config.toml
norm_place = "pre"
rope_base = 1660.0
rope_fraction = 1.0
attn_scale = 0.125
parallel_block = false
init_std_o = 0.0
lr_head = 0.00343
final_lr_fraction = 0.05
MLP neurons of a small language model. Each row is named by its layer, matrix (gate and up: input weights) and neuron, and shows model dimensions 0-191. Each number is 128 + 32 x the weight over its row's rms, rounded and kept within 0 to 255. Numbers have three digits each. A neuron's up and down rows have the sign that makes its largest values positive.
After each neuron's rows, "fires on" lists the tokens most often at its 100 highest values on Wikipedia text that the model never trained on.

L4.gate208:081101125133106072138085113105104166137122085145146096167141103071104140105120093143112171131090149167080089165110109174117075157110142126150107094107188108119110102088143118135161121178134155160149163208151110149144130105131115097150157051112068123157138125130117078103142138083165116062101083123142126161126158130119141120065130144120148110101136095179164124147082105125108158140050168129118176094174086099175083116118131160199100126109081071159086112170150055127164182126106140178125137119078141094109108135194128119125113063077163109125153107127161127168147161031095104138
L4.up208:165143157163070039157076156094165136088105137147138115132115114114130100138089106163096153123100062148142133122109134107089107098073178084113129164071103133186158149151095121105120104130125152101110138197089112191090164105138082129101160126159088102125075150171146161138091125091124165137163153155126132083107123113063070126156132191089118140171120109057105116172125128148128114110093147141099157126128127163071104106150190122157113125111097214128161117127104099128149173092073124114099060148170108106113141098198131164106100066135191108163088070149143082160165115094127100112
fires on: "o", "x", "es", "z", "os", "as"

L4.gate471:136174156175095084126123152173141102067118125083103115123101089160099078079157114133124116092146190110127131110194111112168170118150104121108191123132102069082100052139118170103166126096138089121137107137116128107187172119173173138086141085136124110157160152121114154134093133076107156128060113121087230160134106114138169178105152161128123142105157120169141166116104133163135172173143125093098114161060140135144147128127122080202087091109148113152089133096192099077120132180105133141144127169107158081125148094093125135155108111142131050153151045073106168123112110137110176102
L4.up471:095116124096131125089133149141109163116140058092172159148142126111167158119123142125186098131133170153181159098129116148119136093194110097135170127184174142145180112134136159129135163149124104171183084117101116163102134139111112105178145121090194126054185103143109148109168060117137148126051064128142136167122091066135083139073126109085127125132160063136147142118130190115157146119139063104181141108095106107092174168201076122129126123121149144166122114142170127078113081056142148120074115116068077150107170115117160155132138073134113114112121086133069178123130071111069129152
fires on: "s", "ce", "5", "9", "4", "6"

L4.gate216:127170164153134184112157078139137138139139114121109081166089074163084175146097111140174155096106133127125079136149150126145140125184092132125118070150178129099117169107161141182065140084086085152158107130105157106081124116107051108138102128159110164141091125092151148104149121164155135174059133101100125134148139187135166110092117157130072108186150113125126153147155079162147129161136172182156108135118117074168172126170147138112074077135134109092124087145105143114140113159190034098069100138063115109173163204120129175179095091160109176152087094101135167088099100096131144119
L4.up216:114103123131145165111125141130076124135174114120107158106088176119079104115176103106085126074112149127113083159118119131083088180095130195096042122155098148155119165114155174139131195200155111140127137153080126116119105112180074120151128077120111111175117194156120105114118088102142126109081141147143162167183106150063158166138111110138143083163156089130162115121102117118129103165105187113170102178151118135155152124133159145198099169131104146124099125137079149118173112118083146127124099111110099178079167126168133136184082157163070189141117090160109172128102048167104219130
fires on: "al", "us", "el", "e", "u"

L4.gate279:099124108100186147112092121127130086162127104132105066162054152128103101142127123169142173093124100105145165124137130130160093135149137109158204109150064139143157090138123160142138037145110191103129152117166064092128124154114120148151190129122068138105101186122134118061127161133142049150077204106084145071133148157143111150162106086071087123123121102082075132121106134118142143153079152098175181082154133134080127159081074191133138101155103144174105142181128093182105157079143179122125199149148113159161146121180079123146109150130140121096139130130167115114130111122153165089
L4.up279:098175117135183117170077144106169162165114151139084065120098100114087161140125125148129133113162075136154111137194107134149118142160142152105135056114137113130161144125127142124132138102114097103030114119127061096144118152085171083133184136165051127136104165097157170150155126139101056086146166134086141124155126139094072150189104144102166114125118158079106127105170070121130092131112141144146162109159131089055141125138130168095148138066152177103140146156092037184158118163115091184152134114113095140143170082157139110185073083090131153096176065099143106137128151114155152154
fires on: "es", "is", "as", " dis"

L4.gate69:150173087158125142102160160120095121142110087079150109130089073084107124157113192139123175193157073146066123156128183191076177070080034135128127099083097135120119107093100153135129162125109152167151156125136109101094143151132196108113120099106150103129109141095134221074174129100120145107126087146160183136117142102124108145088130187137167125083090141167162123119103136145099147122085111149139156110148122094099180154102156082120147158176100149116114051158149114095145063144125194159128147057108155122104119140119201141078139095147131089117135125084153137104103060144138137138
L4.up69:139101123113150117188102086138093132152063099119142149151088077116139107142107122108168121148135053182098164111180152105163139074061081093116135154113131141122106087153133177180047190148164133095124125159135169181114088126092137144151148117160134158133083083140177104070139117157149139100162118132074147113156164150183114106181112138115119121111179147131125125107150135148154153099160092181155070134117096153107122143136131180152184110200146039072124102101098045127111164154134101066166086094119127161156054170174137140172110157122138126172143104134148084105141155126121129123
fires on: " M", "iv", "av", " m", "ame"

L4.gate75:145060090135071130159167122130095152107165142089139172088138163110112099175081151178127127098155133115091122105115142123132085161130103154071156134128124179186196193105146124141171084215167077165198105097091118156146120142165147161119176068088144133094117107093111196113109160104120089051095125128155098113123128141137109105160134096083077131124136096110193092105129101088136155166082166109159169183101145147122088110072151177128128091129116151180127130147149101141133100073120141157116126059138124143140134105161186129107156158139070107098136132135101088129179076109085133173
L4.up75:124112069107130070109124121143137156099071089111078128128153115166155073165123155174139151172154162096135113078114108136122174094076111098143138134063162142111071121144063140124150191089169137158148126129085190098138113084154177102151107151161144139115071101112165197170167115137118144123137116107147163164149133071166185161145095120133073138118149109147118151063141120113095137114116189084083113119129156084174192162091195152078158147123116159134126155135085139129130165101062135088170114163162147156178104144144172151107152125156137174185141118072157052077147155127120160140
fires on: "il", "er", "ook", " work", "ing", "el"

L4.gate65:122137071165103203171149108105105094111152147120181085110145114090091166170167144106113139072125075168157089120152108131156196160139080132083144131104093097121122146052120121135133141124157101122148110142120182135201109078123107156082163140153123176071116131072092123130168175165130066163093165146084111122162106155107113093111151161176178124118158136120150108106137124110138154144050107135135144172102092125116160177098180124159092071097111161146131117118148106081078116148070226126132153045151109102132173138100076102085125150086151154086144156137118075132129133126095111160
L4.up65:158102154157129129107147119099121140060072130185162147100138191134105113106134145144150114199104123117158082107102103088124149152116140098084115111084094179089096106135168182152106146136130127171165119132130099178185101095158135098209096146117104129107135104112108121153144103226127112145120148167176095110195117107139179141090159137085172118094096104119132100149110157172104118093123116087107092044127122148097148118132143169131129126090182150171101102127143109120142148131127132069111134133118097072033120090123070094093142109039090186150119076122099103194137133095150157079
fires on: "et", "und", "er", "el"

L4.gate162:104146112140108090161145097103084089062105106121127139134122119132090076049141073120141095112095098165056059086090108088121200173167167081138124159143139201100160121157145164095111116101102151105116063140107129142126114131117124125160119154101105167173116092146133125149133128158126113154127141128099143162137119133135102105104169084062101162059106081088137125175148134198123148116139143158151061084149138088174075159093184120081156161147092141149136120177110086143132146186106151139152117103114146180165132108179104113093189133151149124114137189161142096126115149038131067158
L4.up162:134141100179155125097202180090098207113108163165213162120099138154106095131139103132111167110137103141132118120106114120109139109106150086135100110071083174159114109097101169137118178165194127169154107137144107154115139099053096150124185162098136095124161092154137128111114151136163189068177106096146111119063091144075134143157143202137143112128149119130143160139123197075102101116147138151184160088075086087152122110107119169100111138087110111144149104180089124140120054147147062122147125131146162141129124151119213109087185158155170131149087154140172139103086091127081132104
fires on: "e", "am", "iver", "ak", "ach", "in"

L4.gate175:114175161066097177161137151140099139207120138087101052111100076134153119148129055131098104149113151117118109158140155099128117080131162130154150088152152126064116117126131154168123091115105093165124085133207168161124135087117138161181129156152126138145123134094119155189121108096170107144126120091140141147100190134118086078150174123123140173189162154137100214103194083131099189125157151110072087127138204108125150175165085147119165140119074143148091132112154086128153075147152109075191137153093123101123145109058161115168130090106110109095167128059146140103121151109138099137
L4.up175:152156094140139152134174105093081132126091107138106103107087162089141118126135103084116120145115098150185178075063159216068136075085108120096177133119100110124098160105165106120176112131146085161141150184100074114133116124082092104167106141108101132188105114151105051181124062114156151113134093170108160142126136080094149088173137111127161120183171141108114090149109155143120163071103113151153142119104109132103048128158154136085154071203170156071081124151087087153129130157058162118141117168120117150139123170125124178136189091105123117123172151126111096093130069112107159106
fires on: "s", "es", "ed", "ers", "on", "ased"

L4.gate252:121192130192149054112116126119112159097169158087148135120119156099175119155152162087121133158143137150114059092180144078164155108163069126116135080157079115122137068146182119075142092111132112103126118086117129105153173188162170115170167118157155144114094100096224099156100088092106154162108218148087157098121165124116118152112156187096061144112121107108080151185121169101089102146110167159132132185169143111124074118124133103098115190132158145157175134088131121174145135109162144163127097108110150158110109165080119164115141124169163062130110144128114171140119198102145122146
L4.up252:141157111097125127142107152134063144083133058110186167179067168139139126142145173140130060096092081148110090099108157173047178142154117135132156145144131112098128097082121157117115085148083139184098146135149151144085153122114155061135191160138140054134124156129155075122093136139204118173074115151123142130128180096096114093106098088169136098128166151121075097135162154137089078097112122112183100151184099133101140130069081087124107147074155149120142153131105154172185166125140138116155165102104167171085186145086094134101102158128093122078113129147104136162127147068141121189
fires on: " Me", "e", "du", " pe", "urch"

L4.gate158:092114138139104130134100085102149116104181135150155137149169097068120089070065168125131154100175133222121114132186139123065189106169138149150173151148151105147136159152158179173158119176161169128149158128111139128136038134157142116133173110155143119144091128121131117098128165153121161158154156155090100099203155121129113079106126140049184117180110078137101106163156112165101146083100165122106132085135158117057132086162181143124132102094144117141131161089201131108142053099103161132134161151186185058107115091124107137124164150174170120114119167162112108111135090130096124158
L4.up158:097093091140130087096143129083138126139129122129132101116058128145156074147137135160140128178118220150122079125135126173102163193042118112129138071142099134161113076167114127076090142104135126134155059186104107058146149137068132143099113174146132151122197094099188156179134099192100168166183160133101076128081130121176132131093098128082121121167200120104167185125163146155190148109154167115066191119089111134121140096111130112190123157099108132154098161139147151102156099140098122195097170136108117125124136156138071111104091145156126154146095144110125159138154137108112087106
fires on: "er", "ach", "in", "ern", "el"

L4.gate219:107191084163208089204090155097109136158104159164125168103150144084094090134128150172151101173117147078103123107163173180167107131110123094135104093096157131125113137176106121132055140152152137128116141163170102098099122118119165167126131159193154134129135177160122163150114066118080086144106112091197158079180166162152162092103193158125173096109077134185118147102180165084085071130140125162113115160156096145106115137106123167140130163147128138171091080133156129146143186140182114102179112078144156127125140126087076139120099091127129090116144138121127185058094157137093099177
L4.up219:183122126080132141169149167160173145141109089100139241115122131155093121111079133093118144117111120159111092128120116179101080172088112057137111092133109147116198077168142168143101070105178075142112132193100109115149149098131061162086120173116085135140153184125119130158131098149115122093103188140114178095140118161096158131138147101088161072105123131099148154139190142127144164107112125140142135168098140104132180130162185107104078136156172131186093086186133086145162119088144109159092115094100199062110098127197141091103119116072147119162153149121099155143142104145156092093
fires on: "ed", "ing", "s", "ied", "es"

L4.gate172:164154160116118144060119078168134127128124103119093154108056126147068084080122104116068128190219082156104125123094137172086168132184107165122168127177137127129138119142130091103071142144243127147168149116099143079170155062176117162138150124094094111148168123114084171074090147138155104103090148086150163153103144033131106133121110140112124095128150112148121180127141096132145099087169113151113138118134135161147127169119163140146156158119209140133147083117118096042125149167140064114105133135080130114132194144119098141109146132151079144142148116085095098137116173118133118094
L4.up172:200146140100119110085099212131113137131145083139175170136130143102172126112174121113084129120119097105132130207127158134114155155173159138067076191159123166127154126102173080117108153128115161106152100081141142146125121101115082094200113120104137117056116086153153142157136096089085120137104118087184115120139141108113077059167115125143112083134099157121126144165117136118127189110148147109114109171123165114103191187140107069136130155161081141106108124101152095145185074100076162152180102092154163190115094200126122109142139108078147103092156105171085161108148063181122173158
fires on: "9", "1", "ort", "4", "2"

L4.gate71:158200109128108183138104082137143162144128125079151123163155131098059043173063107122166133116136152128119139175124100089131164066143101155086116103167157084118124109138139088154124100130105091183142099166135149145159154172133110098168158103091091091153146202142135121215144145113110088171107090133100131088186047121124070141190134109103141121114132161127127124065132185131135144151148142132125107163106176116090140185120149157119082073165114119152117110151077139156118111110121106171146163198160146126139142181159132100168163093146152116077097124153059103205123152140162107132
L4.up71:183089121101079111106173128125099155129171151141080152153111166129089125122105015184102055097160154118111100077140144094140118109117110097120134119142094120176098162097082064120103191140163171066072119195165158107117140118138149102146118139165121125138164177133083126116112105122110144088161119144130148107146135183182121128121175107153147140092141153152133152124159194095132088151183087126127134138168083072085119173149126148128104083164149147147123077132156091129103143095097117168080165102136082195154166142189107147108074144123175110155128132098162157112129092098193064167
fires on: " off", " on", " up", " out", " /", "own"

L4.gate358:109242118111076122100132148126139165166076093154105151144093156105123124150114152140122082138128174170133129133112136188152102129173113122114044136128163173129092079099146103124104146136117051149116077210129169135135157063120200166116139179159158120128152159103067085163136092160108137131095101090168059115129141161200077143136156163194105155165087129158083156070135121119117159152139151131042108134139145145156117189131129141143140107159106142097138110152126140170133123141085140136137086153216150108146109114114113138133108124104173110107167170153152137096132176175131123089
L4.up358:148115045110184088117132097192137145126125133108103186133182136085131098125164145150145053138187086130136141145084129120187081101158115112099122103145100185115149135163127122118051091058069092114099115218120127096120116079133125128112119132161094178163127119112161128134118101147131094143135024134137146146113131165173158099171150068153148136142146154149135089121135159093074113123161143169138149159127201195098110109151115178106142156115151134141147148155135099115146106168116110098197148076100069123164169123124120134077104099108129151118100132137178140089126080056089101099
fires on: "ed", "ing", "w", "her", "es", "ate"